config.yaml
num_hidden_layers: 12
hidden_size: 160
num_attention_heads: 5
num_key_value_heads: 5
head_dim: 32
intermediate_size: 448
vocab_size: 1024
hidden_act: "swiglu"
norm: "layernorm"
norm_place: "pre"
norm_eps: 1e-05
positions: "learned"
qk_norm: false
attn_scale: 0.177
bias: "all"
tie_word_embeddings: true
parallel_block: false
init: "normal"
init_std_qkv: 0.0468
init_std_o: 0.00956
init_std_up: 0.0468
init_std_down: 0.00571
optimizer: "muon_variant"
learning_rate: 0.0153
beta1: 0.9
weight_decay: 0.014
lr_head: 0.00888
warmup_steps: 200
schedule: "wsd"
decay_fraction: 1.0
decay_shape: "linear"
final_lr_fraction: 0.1
batch_tokens: 32768
max_seq_len: 1024
doc_mask: false
train_tokens: 127300000
max_steps: 3885
dataset: "wikipedia_en"
MLP neurons of a small language model. Each row is named by its layer, matrix (gate and up: input weights) and neuron, and shows model dimensions 32-159. Each number is 500 + 25 x the weight over its row's rms, rounded and kept within 0 to 999. Numbers have three digits each. A neuron's up and down rows have the sign that makes its largest values positive.
After each neuron's rows, "fires on" lists the tokens most often at its 100 highest values on Wikipedia text that the model never trained on.

L5.gate135:484546493476487526520514517559489489464446488484526520507460532495511565476529527550469496486508514535478493474477481500518513525497505521482478485514506493527523498530478466513486476501471492477466524554490533460540489483491519482510493496490490537486503444508512494543526524503524510520508501548497480489509460493513457495478490499495512480455501491486527493502525487478528515501535
L5.up135:513474516464530526521481502548472452496509525445509517479493522486515519529476475503497495499503519500484500503476459503530518523524460471474482524464463476491450489478512481477515533526478526497500484553473553463527528519506508532502512462470479500512503539485496543537458521466491558502436522519482483527530509514494478473515532507539495481521486506491515490486470511496522490467526
fires on: "or", "id", "l", "er", "eng"

L7.gate249:493513525455465519529524484529463519530500478508513493480459523508516494537482484560511472537460487474455481505491484514502506494517498484510544529489481498473508508531503547515479514536496463524473543523488526537440500522484518506469530530488457482470543533508539497463493471502516497500469480549474494510521514511511510480536466517551500496512505463523550484480507473496532464465492
L7.up249:488500478485478485516507502532486503457483477502502502490467483477553521544530545484439512478509497493555506524484489481491521519479484475513474496511497494509475506531514483513517507501476527472446472466494499534536445472540463535552473500498512543485487501498521441517468466501540502512517543498523507513472525513453488510497454513453497482527492481536508471497463519448479516557509
fires on: " m", " an", " the", " a", " im", " ar"

L5.gate327:526512507477526492512503530473531544471507454488503510533532519494524482540492502517543508467520513472517482520529516528543478530473504529477517476517475491488494487539492490519508549469514503532521491542485496509469531503500532521464471450499477518455468507495485534500483489496492508463496520485477506499515478497480505484491510546543518482459498545485471493498556501498562429504488
L5.up327:540474543534523474538516487493507516467476522531515502520523460510506503449541505459515443520478483504530525541519477509510518510535512470454490465492508515485470510468519525462522514508508534474478503520505499472502486527496491507453526498530495493489535474468459483452492492489462528479494486480519460481513539537476516514494504538477513517520555448510507523477466465480495487480509
fires on: "e", "i", "ol", "y"

L2.gate280:542493538512552524499499457493517508466528476544515475510496498493465538508507508487496513521461521511529508515530506500503523472452510521508480483491488494517522512482521486492555492507513516479471479514451509458476515539529481525458512515519513529484500512524471528518488553503484542480501539532510537498469504500528472522455491552469469500517479498513489461446513536497510543456502
L2.up280:557478499478510507493546483529517517517536488532515503486483526532438494514471501512476495474437515485519511494470502484493530489488489533471474496487525499482521511502517468513508470468501497525502496515468498489481471531515485528461505509560476520484490484497477487550534543506497505481508510502492517504473562533508432473440497542506510518502507508529478491494471514476552534483512
fires on: "\n", " and", " al", "|"

L5.gate208:495508498514566534480515541492463469513487437454494479454457493547504482494546518496449537520459510491482526504466486521481464515505523480495524481517510523474477548477512486544508513488495507470514505468523554470489488506476518502437511490506472503488475491542475530515523529493547491477497516530461499497530505547444491528513540512506543492497495509481491551519494513458516512467489
L5.up208:486488505494494511509510546521473497489552497510566493504511511496505465548533463534513481490508498494504482546526507486502508469503477478506534497461463484550496488488505489466484489498505506541496525484523497504513486541480521494478494506499453470423446521523462504492496449509502484489497463505534565521486487527473469498500469467479472449516502498501508511461519502518481521503522
fires on: "ing", "ed", "ame", "ic", "ating"

L4.gate68:487532500542532524501494492448532530497465488504504469478492500512524515481480525506531555492477513517547532469462506492518445469493520522461536464486486486520486498488525502521489495483497501530502510513492491503499458494531509509470460482488499511469495462523502514460488499489487508550481469513477475488513530559520545501503457564558496487567518523495497470509488467464510466494494
L4.up68:528494478500514474470471518471511506490488561485515502523491477528481519540505461488505558533509522472503493493528473489490445453513516522487498492505469482496539505473505506481512492526518509510526483511494482510454478510474475505513496523490532476460497477532508486516493460492521527505477484489516509508550527462539498517499447520491523516483511570498536493447547500516532498507488
fires on: "\n", "."

L9.gate68:524485497489555491480516495489489521497503535500487482473516492501490552458542514473502465507514523524479477497535464504507493497507504512478527482455489503482500466496498479443516463498477480531508470484488485537480500518517525495526508474519549501482462510490532518454469518498497509492531476478494501473490486528466557476476471481498457482462534477504515518455520513550551445552509
L9.up68:498524509566514524499461450491495533524552525495486478522533515555482541523473517435497494482536485532475499494519507507490493464507491500485525466539474489476504487498457497480483479468491479530507461522535530552527528514519518501504506481477507564502457495459450513542502498521485498512520489504440492458511495479475536489489522488535508489484471504494528504480501477465501535513477
fires on: " v", " V", "V", " m"

L9.gate192:520516498455501489518480524488481468479485495560523553544475444481504462514522475503526509540463471486548510484532528478492531538489472485527486499491484488472511486492490470479515543486530494501512521456523464503483505511478509505496484486487480496507493477519484487504532547472513481494519509484507499499492531521487515499511527596492522503468464522539499521483478573510480482476450
L9.up192:461495527506520473531497490431524511487523521560503486492499508510555481531483508546488517478505468499476541517524517495528511503509485479456496499498504516437478493507521496493459526502467475505442502508531482484522495540522528508518479516494467485500482476501505485483505456493497523496452484511533480493483497531475514506460518537515451516514532525490499551491505455496521547531508
fires on: "c", "i", "y", "ot", "ak", "ap"

L4.gate341:493490436529503513499466491475484550480549534488485510492515515519494564520545509536481519565472491505466463461493489548487479509474558499444512524506454479502480499515551518503481501523521485513524484528506490472452497490516504516481499492505501500515499452510477496501492502526531509496536552467499535447505496520512504460534480534461522492488521490488471493511507510462501488534493
L4.up341:479491464525525521510496481500474555513521524512499528510494500518492510543506541514515535511496496511471483477439491542496519524471502519443454542535458467505486533568513508491483516501524483506515478493515499488460495484507514521484511527489452493533491489517452468516507510509487473496505516456514518465510524515535519448532476528473522484518511495490488489511510469494476483516457
fires on: "os"

L7.gate130:480521488484506484495481503503524466450525467515496486493541454491456449505502472475476527498473484522542557497511502520497500476475529542479507521505479469480566507518492518519509489527480547482475518519481494512488476522480524496504532471519480512540528518511517497508494524457466478518459511534496509530552486506486543490505430479467479482466513507487510523474470479491452506543555
L7.up130:511516490524439517481474495492567520492536522506515511512500523470533515486547505492455505481525538489499481466524493510531487495480479497515491489517532532472533575486511480542484473483522492508469539527444461501497495455473472502533534484455526481513499461462542511471482521511475483454521476482477475479470497489494496551538529501538479490540482545491521527504511514492482479490501
fires on: "r", "ic", "er", "m", "i"

L2.gate224:519572507491457503523488440474516524453529476479500557482511457498520469514499524533548507443533447548445493484500480526508509486498513495506502495479506505516524530498496516526528479460483512528504466511503492541500521464503525483503501549490512490466509548531506456499513495504490513518486492504494501467524505502483485508534531491485484529507492541513503485461508483522484469522469
L2.up224:544561488469488460519507506513496512470515482469509514528508491510502535495467493488498524472494485565458505477495500553527521454534477493481465534504544530490486499540440490495515533530481520506483477510502485476504499536507503501513522493498521471470481534491501503474506471497465542467511488491517487491500499505485467478516541546476485515483496573543505492512469476460512494509504
fires on: "ans", "oun", "ave", "ber", " had"

L9.gate349:495477468497529490524482492530536530519461532500551524496482523470438452526526486503497527453496488554490482484436505503508495469492464471474498530508469546532484475513513541516476501538505516505532486535468496508478472531457479492474492500505442488499530484490514559461507495508508489511472488464517515511539493469456502550513510506498486504508488511520495510493499499490545496528484
L9.up349:514518468534456528488518476499493535464527451528495520500545519516490538482492492495485471485511537518503493566482550455460501502494511468502528480477520522543475526545498480476477508484523490489503469510469463502508494484506481500539541516485526481492455467525528525444506458540503525490486501501491463518525545518536500488488465510492507515458500493523427476519492495489501516478516
fires on: "u", "du", "v", "erv", "p", "l"

L7.gate405:476468501513497471528527501462471542516489488480461509452483508491546470515514534515474529480467474532495540473502523542467495498470481503482479519526511496463454526519484487514535500495467482535523502503463529496497476546456491499467503471502470528461506521546546529493506513492478485535465510473489515516503506531517491499510555561513496480527553478521534486469535510487447520492499
L7.up405:484499507509508522540528502546501483475526456518470462534515512521489509518524490497477497479509538510504514524497503503479489481478471456516486513563486442491480508478484482500489475467542499513504480509513484532501517517458473467488512544488488487472485527498554527518501502518480501498465513533521500505466500480520520566528498499487482474483493508449527498535498461518451538511527
fires on: "ist", "or", "av", "on", "ors", "ic"

L7.gate370:512484490497490479521465523539513508499500495548522564536510459496505505521543516498508452479463503502485432487495493504528460484485512448510486480527499549484510508513530496487490528472501500536533498548524496477483494453465486522463466480520477489468491530546499498501531512510516518489498470538529472505521493495510512476503488490526504484502511485519517530455507478473500525442512
L7.up370:500484513502507498513432517510499490500480476459529518493503491522543510504503508503507499483458524512502490520524510523542501459534493525505491476468466490495482496479477457499501488500516515457546480489488505532478522481514496491498496487500523570496466555544493533515443499499541499483511490539519457494474512496477484494500436522459511486525508529506479498511513505465489528491491
fires on: "it", "av", "l", "in", "g", "ic"

L5.gate437:449495506500519496482505492457498486515498509490510503515465466534505535505495469507458492546505560452509481490486490500478484488501475524460500543533472487504480518482474537477531476505486511526524483544499468473527452504544491524517469540515539495471467511521526526519511477509471476498476480495460501515488476510507538479502466497509541489549525492508490514526483552488504526466502
L5.up437:507530480506545518538525523538490477493490529496528521521479498521478521506502527449512505521495490457505485496468470515507448491498526482484495542526465491544480540473511479491506486520473487514472505489520501551476544432511472569502519482515478508510505466546502481513468458525493481470510482480488507520563466479481520493466449486514500504482517521485493524474482454516552502486516
fires on: "\"", "ist", "ar", "L", " L", "."

L7.gate115:498512514513509499487498486545493512481454502519513548458456508504491489489551467495499524548545483513492460491502543454557497486544531465502510525498522474514453474515492496515477472538514477533504504524486517507480516481485518507501499529471496505495532482504490492457483496490495529512534485476520491475487498498491525540549491485478543531490493524533501483506471457520507465476518
L7.up115:508485514517464483459521489453520540493506496510501498512507496507474504538536488527478486478530529427430489539497492478479518516515477524464508523517465508499542454486532460460481502501484536528513472513472467495477488510510501516487543534492484492477459492483562476499524532487535490508489492540524496498503514522475525500530463488519516492500443482438499502486508493480440491483549
fires on: " 19", "u", " 18", "p", " 15"

L2.gate391:500528458525499522522473530556488521510517477467443510502542486485535512477494492473487495488463458478490480477504544532466492483493490496512499505498511527476498533477509506479532529459498504516520530532448451508486532498547495491523477469498487523489505527481470507454514470497517451520508502471516503496493554488486527550494487501515558523513515500470475567517503485501482510448500
L2.up391:474490463559462504526511508524499536506545490523462481514511469465528507512497494449490541451429503491471458491462531514490533478485486486548491533504489507482514487484515506496498506502496483521523545520470441516485476503485505524493491502464496485507508516537477532508536471501550463520489513492534452526532506464505551550518494512488533523485543485515468561497485508529483505494473
fires on: ",", "ase", "eries", " has", "ance", " -"

L2.gate409:513504486501482504473519488529532512536546496500502504536452502500472497474510508470513537479522464530497548474474504502516519480484535509540526513500491508444477478471497535498557509509491485497512463519507466534537475499533494514470480572485482526490490444504517484484491540485503472519492485507491544518524479528500484526473523454512505519487501453502482515505500540457504502504486
L2.up409:529507476486528503482538496519492490549563492484538521522524483510539464455503532496538550509498479505521509491501461478558502481483519502504557543489503475481467472478485513495491499516493489487451497505529502516485493483469438504484497514483484517491468495521469474506506517530481462443489505496440529465503498506520451481467506466528515530494521507493496498521517502488537496483447
fires on: " play", " gr", " s", " second", " ", " b"

L9.gate347:507528483508504490475477510494489507495514507548471530533465503504502498512553471488512509542494524432521447436515528515499514548480493485466496551477469534508485520497494500501494496524500552462485495504497521505457505471511519479485481472475481443484513463475479488497497494506496537546469516527503510484499500551528517475470508412523510480497482487524462507467505477534508500524521
L9.up347:496493508487486531541504474478477526497510503508449492550502477546499528531531484505486534509490529434508469488490508520457548474488494526494482488521457493473520504498500484477508476518529506478494529521430508518447532511518523508517488478461514504517541514521460515538478487516486468496458527489476559471526503507498484512540523522505507530467485523502490483497550481501533451515492
fires on: "os", "es", " s"

L5.gate212:479525451488507535553467513533466478459482459497511504493462538501513509476521431527487577483559446514511512522502496500502518504505484500504501533486481521539471507504551521468512532479525514510491491503508507468518515503481511477481504455499515485493512493488551516490516496506477506481548494536516522484509531529489476480455508495502489501475492525497464540509508459509509498464530
L5.up212:457503521517505510484469471475474498478511532480503471489477518552547514472494473495480522576522537492476501532520524511491537512491497498474455498515528503522479535520482494500493467505492472539512533495533494475530484473517492510525525502519535522498491527565469495525502542493464479486500487489505480463503470493517508480542462499521452514526548488509451494507491462445497482487493
fires on: "a", "an", "i", "ong", "u", "am"

L7.gate430:499511498474521539502454518551462492505509475562507477513527495489527492506534507517504511485474533493506532519491479475525460496535537502486484511515478498510469495462510510514471472513475488517554485502504466524507461508488485496477568503454504498486502511534522468503473490449452433454494457515509527464496493476481474508513524528500518487490506492523479524527519504518560492557525
L7.up430:495491515491476472514523506529532533454508466479428494490469508524471493571490488454495500515470510469482490489503524477533519483513461480523460504560459498495495507499493529501478543492519459488518485527475531472513518541499525458499486498517509537466515552508502524484509481488463479534512519483493542503467528461504500493527492471482451457536492515482483508497491488547498498489519
fires on: "g", "ge", "y", "re", "ig", "ar"

L5.gate184:519448516525561504476490509498490509482482466487493519517485501571518501522471525510487466528466454520498539497576489531472452469495520489489480484502510479493521472482448531517450500487534494486490484467561499500562493497475495541507497521543502501501460474533471493535481477509513491501484486513496513508505514500502478514524550480455489503483524471519510487528498502471528507539513
L5.up184:511477495517547499493536478506520510444482479495554501549473486496499479511476526523490489525504482580495472523534546536526504471538463500498494440490498527523505494510525516477461501516517506529507544504517513486543491481485478505524479517519515424449503536497516479503539489485505527499500491523506524479469473501477539508511483488461464508506467477504493514481467533489488490536506
fires on: "ed", "ing", "i", "red"

L2.gate344:464541470474500481457506476538488522541473478463554486491509512454514513455487539484476493518465447549519499485505528527463487489499535527499479485518495478486521520483501492499559489506505466512463506525522499507491542486505509466504523469453502522495485531492506500487530512540505480498548495505520449489510472527519465531488518489518523527505560484509509512516521475500500498472559
L2.up344:460516451509532514489449473486498523540497541517508498505471523475498537453489476472522468482476484532504492508508535465501460491487459537488510519547498491485525521473450510491515461486529472484533527507493435506487534477531553546481484466499518515510483525529487487498517501499494523520519498491514497533488512516491521528498493494482490501514506500483471515494481496520494500521517
fires on: ","

L5.gate235:486500516514488514519488548530461507519484523535499492493417500482508527529498505487489483504457504472467496504466497546532502512546485553448486500467500502525461507517512506524512506498477493509492492538463513505457491495463532487507483436499523502536506499483513516559541510480516474525491525490494519525528516541474444505506504523512464498469496505479515493519465500538522517483495
L5.up235:502476465501520502479504498533508480502481525513529558499507498479502546554524532508485502501578517482502504499489503526508530500514503476497531510519535491530505521490542460498517495482454524502494470497496506469485494468519464516531490484457485532497468500511536455468508485512520529484450506540455496490481476484500519469523462435547496501481461490477514507489537500543549517452474
fires on: "ang", "eng", "er", "ab", "ac"

L9.gate296:476517485562445494514513484505523482475475474477468484473488522493480509504490462525562535523507505570514523507469463478490495503525518504499457503491478483512474476543471523537502502540494506485518480496489495491496511553475481463482489476492509520499485523503561539488512488507484494489480497495505495512529513488518498481536469503541454469476550467542459553512523489477488545504507
L9.up296:519507494519496489524523501533462537505534540476471486503449521485469508503501497500543514525496510501521496512566505516473489532535477494483488492509485477497462554507517541490506479506490528515503511513526494475481504495488484490498538508512469460458478493497489500487435517516481486529436520483506463490519513475493495490512519482498504484515483480474467488505521484485500518516534
fires on: "ar", "ie", "el", "f", "u", "i"

L7.gate15:546523525473521520480485529513455496522495476500497487499491490530508479554530529488536494492490531504505494531499511463488492516465516467478506522504466509541504525578515522460524518504504541494451488502479508466485490485490506477463513479502493463567546460497465521476513496545487486498517477456487495494483489473501511493517485506515511509519481513509472447488514534537485511495521
L7.up15:548521525490504472495471499537442496509487472506493492520457485504551470500462486506548515544532519473524511525498507516487513482453467529460501523541450497529520526532504501476500531490494511450493483491505523501483504498540491506487510506472487474512548465497490471536518543494487483523504505463503488508497479499475562486454476529482527528494471459530466463509491517494532476510491
fires on: " wh", "h", "d", "us", "he"

L2.gate279:515482500544447502514551508481550452516501492525518557525497493537480476464481494528532545473494454505475502485511502502517475478502511431477503485493484531472555483493512507474530496470470543508539502518514518524468536477471522476495513496506464514543524476462522494476496540540458474490502525508499519482516488514510527486522534494483500516464542503521467497489526474526482494496487
L2.up279:484533483520532543528526519507532483522493514516512496499499507519509463467516476475529552526503519445518493499473509475535514473532489477482503498470471524498496480512434474484494505492497532546519486516494505509504512491518516495535484510498521533484548526473534515498493524506476529517463523523524487449507484533449479500541531513541499471478501521540450534469466467558518482516517
fires on: "our", "ip", "ines", " War"

L2.gate15:513488485491515544463553472547533538530505465511511500511478490496482485506455511498510549533510445542479499501460505519506512516513490520540535467473535482550499514491473485461512490490525484504504474530500478495498518474494490455507523513531475490515447518522449491495491507504451490499447506480499504532506545505499483506485483511508507515501518497525510444492504494507522506504534
L2.up15:554477444522485502504500521470502565486534500506533475466432553482542509457515539475534499518492534489534482511468487514513496505488514490497507519491514491482499508501491525463493459564481498481479533509500452501498500505482479508508488495479464481522491498531501501501481532473515522470473515514499563507526456495487494500538510487493480494487515497525493511439504565492484455531512
fires on: " b"

L5.gate9:499541515507541485483514512540450501531485487512517458470500502520479508524502521496473494536507529505462479491517492537468525520515544465455522497521521484523509524496497485474526483509482524524518484513495497464489468493544503482507508494451477527522490488513544570474494470547513544516522496468464490503521506473483524466490512493536509520480509486533498500470495524486529464471514
L5.up9:479445540521531536465497519546461527537479529500533465476492502530500516496487480474505493490470528487478490514480454541497515547502514485447511516485512510508482496533494491515533477460551486541502472510486545428482510498512482506515460499446500535530473490470555533526495507510466541520514470510481470527549507491499533488461491458540470536472522513513481508457516510517491468473530
fires on: " v", "V", "v", "\"", " V", "re"

L2.gate81:532499499506490529497506476498557493473497453487504530486548491512448479523514516496498524526507481494474481456509510506528532512470524530477509493481521502496460483511531508506508546470497452518516502490506523493462489508501527552507493494480530553471483550498452497520509513501549471518511526506509506476481480522487483506466463507525514515534512487453499437490468530530503432459510
L2.up81:499487498535510557484475466480546516510481497500491475479504496478462490526497540525507575489472505491459515529529514467503522502486544495476530456485485486540520480471522498522495536477470483521455486478432524468491487503525511526485511448504477527495552519531458475517492479485506499492478526520508508509473536515495475503443492511508502465540500493488499455481508472535520478470547
fires on: "\n", "outh", " |", "ual", "orth", "|"

L2.gate394:485485521553482463507499524484550509489483511538464464510490502529511503503485515515494508515504512463506511511533506499495504475435546533532552508484488445494489497492478493473535477514505453500514502502479513487499515521508470456507505545462488537478542485508516521458497543487551512482492505506487460464478512467510474506468479547528497541496489533518476508504499490474492471507485
L2.up394:502473522526535513509507518479484494482513506491468507481469479522454507519473512517502484534531523497446505501535469509477506487457528574498525489509531481474465516483496508479499498445498468472525522528516519485518508518505485430483492542479502521467516496523515489486493565511514486497549497513517511450453541519504539481500499542494452523506504527509502479477458507471533471489490
fires on: " "

L7.gate80:479467496517528550482510526471445511537502507531490529463474508477519436522533477498535496506481509521453504490468486516516518526500481521461506548456465504534518507497443505513502512470489476478485460445485506484473459528468526502486480501513499526482520470524498534525467477498495514495449482501499485498486507532485495514507496476535530446506531508518478500551503507488544506492547
L7.up80:508484477468540470508527467465486499500458520470447500500526483488500460515478511456516527518533494500469456476501512523488550486530483513461506515508492512507481485526491462522515512511534528493519524480492482496486476461538495535511457525491487549493482477480548520475483478535556456530465480495559570488528472494479503475503517509485554488469524483501505515511537504536487515475512
fires on: " un", "o", " sp", " as", " s"

L9.gate135:495489534484472529506527493526484536503480478505455508455497509461462496485486471486486541499504507463434521497508507536522504527552484487520488515515505520516480490545476526528532539520500487501465513449450534516508470518526533468520502492516477532460525503521539455465500474537539510536453468506485509532503498501466510537490482487454507535505518491485509493529492551494497475492541
L9.up135:560499528471498519523519465492493491502506468504492552514478504515499515488431465483488535491504524466468508516512495496524500454542408493528512494541468478486466503508511485525466517511544524478487490483522504515480462494509527499533480511503478526510491544537487488485495529540536472515478523538522483513472544534479482488487497504483512485460504529496492507492458520485512442474498
fires on: " 2", "ib"

L5.gate58:498522498531483481499522512503492525535493476413523498490488477480517523522527480502522550512515511509499554544477494462495478486476516524514525516470479438489472494475510476510499491462479537532501517534519520433514464524523518482497486490520491520533499518505489495471504489506503559509487448557480476499500484488473530493532489529549471481541504471529501488462489451474481480498529
L5.up58:491485501501479541525492483502496463524450503430505502503483472509524482504492465531515461482511484526536475562512537501469468514511513497513482517524470498548487523494535459482532526550468523521484475484470498553471495468499468546540485509485501490482527509501500530497487473514464538521483518531487520527522465477551488509471481478463495447494494527524520497501481495501487501503524
fires on: "n", "re", "f", "s", "m", "b"

L4.gate296:523487470487545447464498504499437520511467499489490498475519468461512493482520484515502503517487501459471476498479509463499507556516494480485495485577470505463479502561505545513476488507545502531500504468486516515496465486515539481541515475472517488509483528537482497483501521521505516538505499479477461481468501550487490493565504488500503498496536492481513486513477513505494512497526
L4.up296:533519512533499521516464482529493508514485482500514501486435455457489483501514521476491522549497496504512476542529513530508502477526458473535520497526530531500511537432436493505523489453538509467501499528491490512504484501503545490533522483483532523547521503478516484536458491520489544479474503484528497491501531517470503483499498489519521501480482498494469514493508494518462424529525
fires on: " 2", "2", " ("

L7.gate121:530461512474485499497477506503503533513468493521465486503525525469454527519538492523495498559478505488501501540509463490492542484515510475504525504530522445495520511500505519519493507509508469465503502517543476465524540515502486471483525496494504513488523483514435543500497528424456503446491506530476478528531489502487503501501564527504518470556518505523488507520471480511505467476503
L7.up121:504534485482458498509480547500540534490546507468498448476485444490484476502507521498510500524494500487521502506481498487523515546520488492500489577513499486474461501510496480538491495477496486511504504491468510500486506541521513460491538425497512510498530529496472463513494531525467469521468526493467509530495527495477572522516478504523500508503497508499490480500446525486446498479462
fires on: "p", "c", "g", ":", "y"

L7.gate5:530487490516525486516524505487496527478449529466480518486507492510497492494544481482526494554487443498501467498465537514512523510477480501475504498503563510478477482508466518513460535541514516504476496466537460498480461496521509465532486531524510523502487483595483475535468485474514510491484479517525487526500514480507472467466489524508490526483483538476506511509468473487577486490497
L7.up5:483457470506521471501516492512474462501467539479469525484537486494501481510472474464526516522475487580520512510467487463479507497505500484483529485443498493489494490512490571485508503520513504505490492510528490501504489520514506494520509490549544496528500489487533521486474496483512521559503487500515496508487500515482479462513508505502455513496523496504524492510477453512498554480524
fires on: "2", "9", "8", " 199", "7"

L5.gate426:472507478520474468513539482499530547514509510509503463511481519522504500504442502508488537489450528518509502494523516484464562515499516496511507529488471484475539497483520499453484527523557503484507482553489458486485490509500535511507514503509497497487488531486525508472469491507472541502505494464513495481479512510465457515537472492512472519511509511536515492499547533447515477549502
L5.up426:468485526467500440484543473491490510510511465495492537508492509501483504524480472563473502517562500515490533453487479501530502475459492534522520495494471484517493485470477524496491486532504500495522505491543530479504563496503464510491542536479503496502486519502517481516462495466532457482511510505458513477470498519528537486495465488549504500474517552511518485520520499501513454490486
fires on: " "

L9.gate151:507525500498514477496464521509497475476465487536511551497477482515508509516523515533495489488495497489478488476458534487493479481485525497499511467532468490524500481508505465488535521520520501493523478551494497496490518548477488465506525489515480517546487481452484478486510495470503507533520515531501502495494459523525542516517504445500529492492486517469497492492512552475542506534446
L9.up151:519521516525483515452442498528560515535453510520540512495461479499479488524524519486495502497499516477569489485536504494484512482463502560473518499491485491494552472528489484479509489470505494497539491516507520488508498508485499503510531517458516503510506517483526492520527506486496502480481477496467518479528494497492497480521502500531500554472493529502513475468517540450524465476528
fires on: "op", "re", "es", "anc", " reg", "ur"

L4.gate433:540459499534481522474514533478507547469477487511462511518519507551456541478505494521497481487515464525459484447514500489485511495499477439496475473533518526471485494500473501530414501509452505490541522494496509506491477497500526529460511495555525506513504517544481474506477488470502489492506490488510470499510507522461486519505488521483526499448482495480517497481489542503494499490511
L4.up433:537522521478450531510451485516485469424459504512479491541497482512524476486474481543541470518489511567514456495517526474461529490492505497509503486438498496465462470485539538490516503523503460524505522487492468500496493503525497503523495507502484474526475536491498508495509514509493497478484512512454512519482499549515507535480491518460519511509479523540535493467520485530497504526517
fires on: "4", "5", "3", "2", "8"

L5.gate213:487537517518528476508553535508512481515527453510505483446499535501522528500523529491477518485512457519504520478462506491481500511503505506469518491479539542510527497493490520501501466523506466499495520484516421459492477454512475509489478464471501489560498490480492493546507518509491509495505487497458511483553465487503537491513509524517458482471493505502479476506463459484496492483569
L5.up213:474527519498523501482488521499491494490520497559465500492504538469498470507496505511481472544524507515470509510530521474496514499492488481476477471498538494528538483530491552503512482466458477457510499458486465516464500500487453518483470544488499507522514455480489507491481488528499547519501454480521519520482525442474552444503486522489506512533511495548503503454486541481482518486538
fires on: "f"

L5.gate18:513503485494493481498522487529517514504521524484504512470515536521486492515469509520500494489476481513515479486489506541456487531510508528528476529456523507517497500480485481474487472529504492507527483462489484466513511454528515515451511447515519558515481508471570547472493524487461505490476490520509501524532519494546540463492492462470528512519514500520531506503534521492436492472526
L5.up18:447488503520462511504505499528492527483512461527467482504494446526535476467527529490488499506458505510482537471458495497517493484483491469535481507483501505459464483484477499523518455515480491466512489456517499516452538447488526481531490505485540544503476495494472524463465522510512518479576505514507454493506484525492546501521479473475531518514551532482513503514521471524486528497497
fires on: "al", "v", "g", "l", "s"

L5.gate161:511534527496501475509522517481492516485477513507452521553525462518500530507544530522516503463450488469496551498514486490494462503495520495462490429492477516501477503492492484496480496444520508502536542509479494489463488523461489497486483445492460538530491480478533536482469468538491523505509530526503481517503488501517501442478510487518510500507520480474498513442496512483546523488513
L5.up161:447505540521501464534523515508508475520496532525490438477487488504512485541511478492540467510485495491506523521515559532551545499514460524510486510515487514516505509514449499509497527474535507461503478483480521485470457518488503534501510534525462473461489555519528465491488518504499472509519510457488505488456510510508492498521482439509471493481467531498497473508491481538502550469502
fires on: "on", "ist", "ast", "ro", "om", "inn"

L5.gate205:482520477520526504511507499495523516531489455499512532504486512492535518487530509484482522505480503495450491494512518474503471525493502526485509537491548471554438491537503489523469453542513554498476501468496475463497479510470455506511509520498485502525526562488518494531435539487476510524501506479489534477488451518475517515531514518523478520510536533475516483473513515507474518479528
L5.up205:497530481533506518483497466481510487509504493463482503492532523530523494505482538505550464553483451523509499523465492494500508471465467539500522484523521553502492490510523484498503518520505466475438529528459503453534487476517465542512512528492528492536501520489513494459435500465471505512474511484523500504515475492524470447477505495477508503521522465489551523507497482538453520498534
fires on: "s", "f", "ly", "le", " a", "gr"

L7.gate29:483472514538529493486495490535511471475536511473487500510503503515535503482514474526457513508498536495489492529544506436443456485504533501470509516538511491491472466472475486493483490516480460551518503490527525501488527535517471482518533502513512482497503510536545469524585508503482492470469473542536479468520497491504508475498467462486477516514487521564492542525488489476535472472520
L7.up29:461452472505522539489518511514495506467523462477523494529504476482526524489500482502451533479471529482466498528520476521504481472496519524557493492511506459491487517502499495516504508504518486533496518508482476505481452497468478530573507493537525486461506469503508524480530463539502518485464485466522497509497492541513571535472494538525505499488530498462506518526498495487483509516456
fires on: "el", "re", "or", "ol", "ec", "o"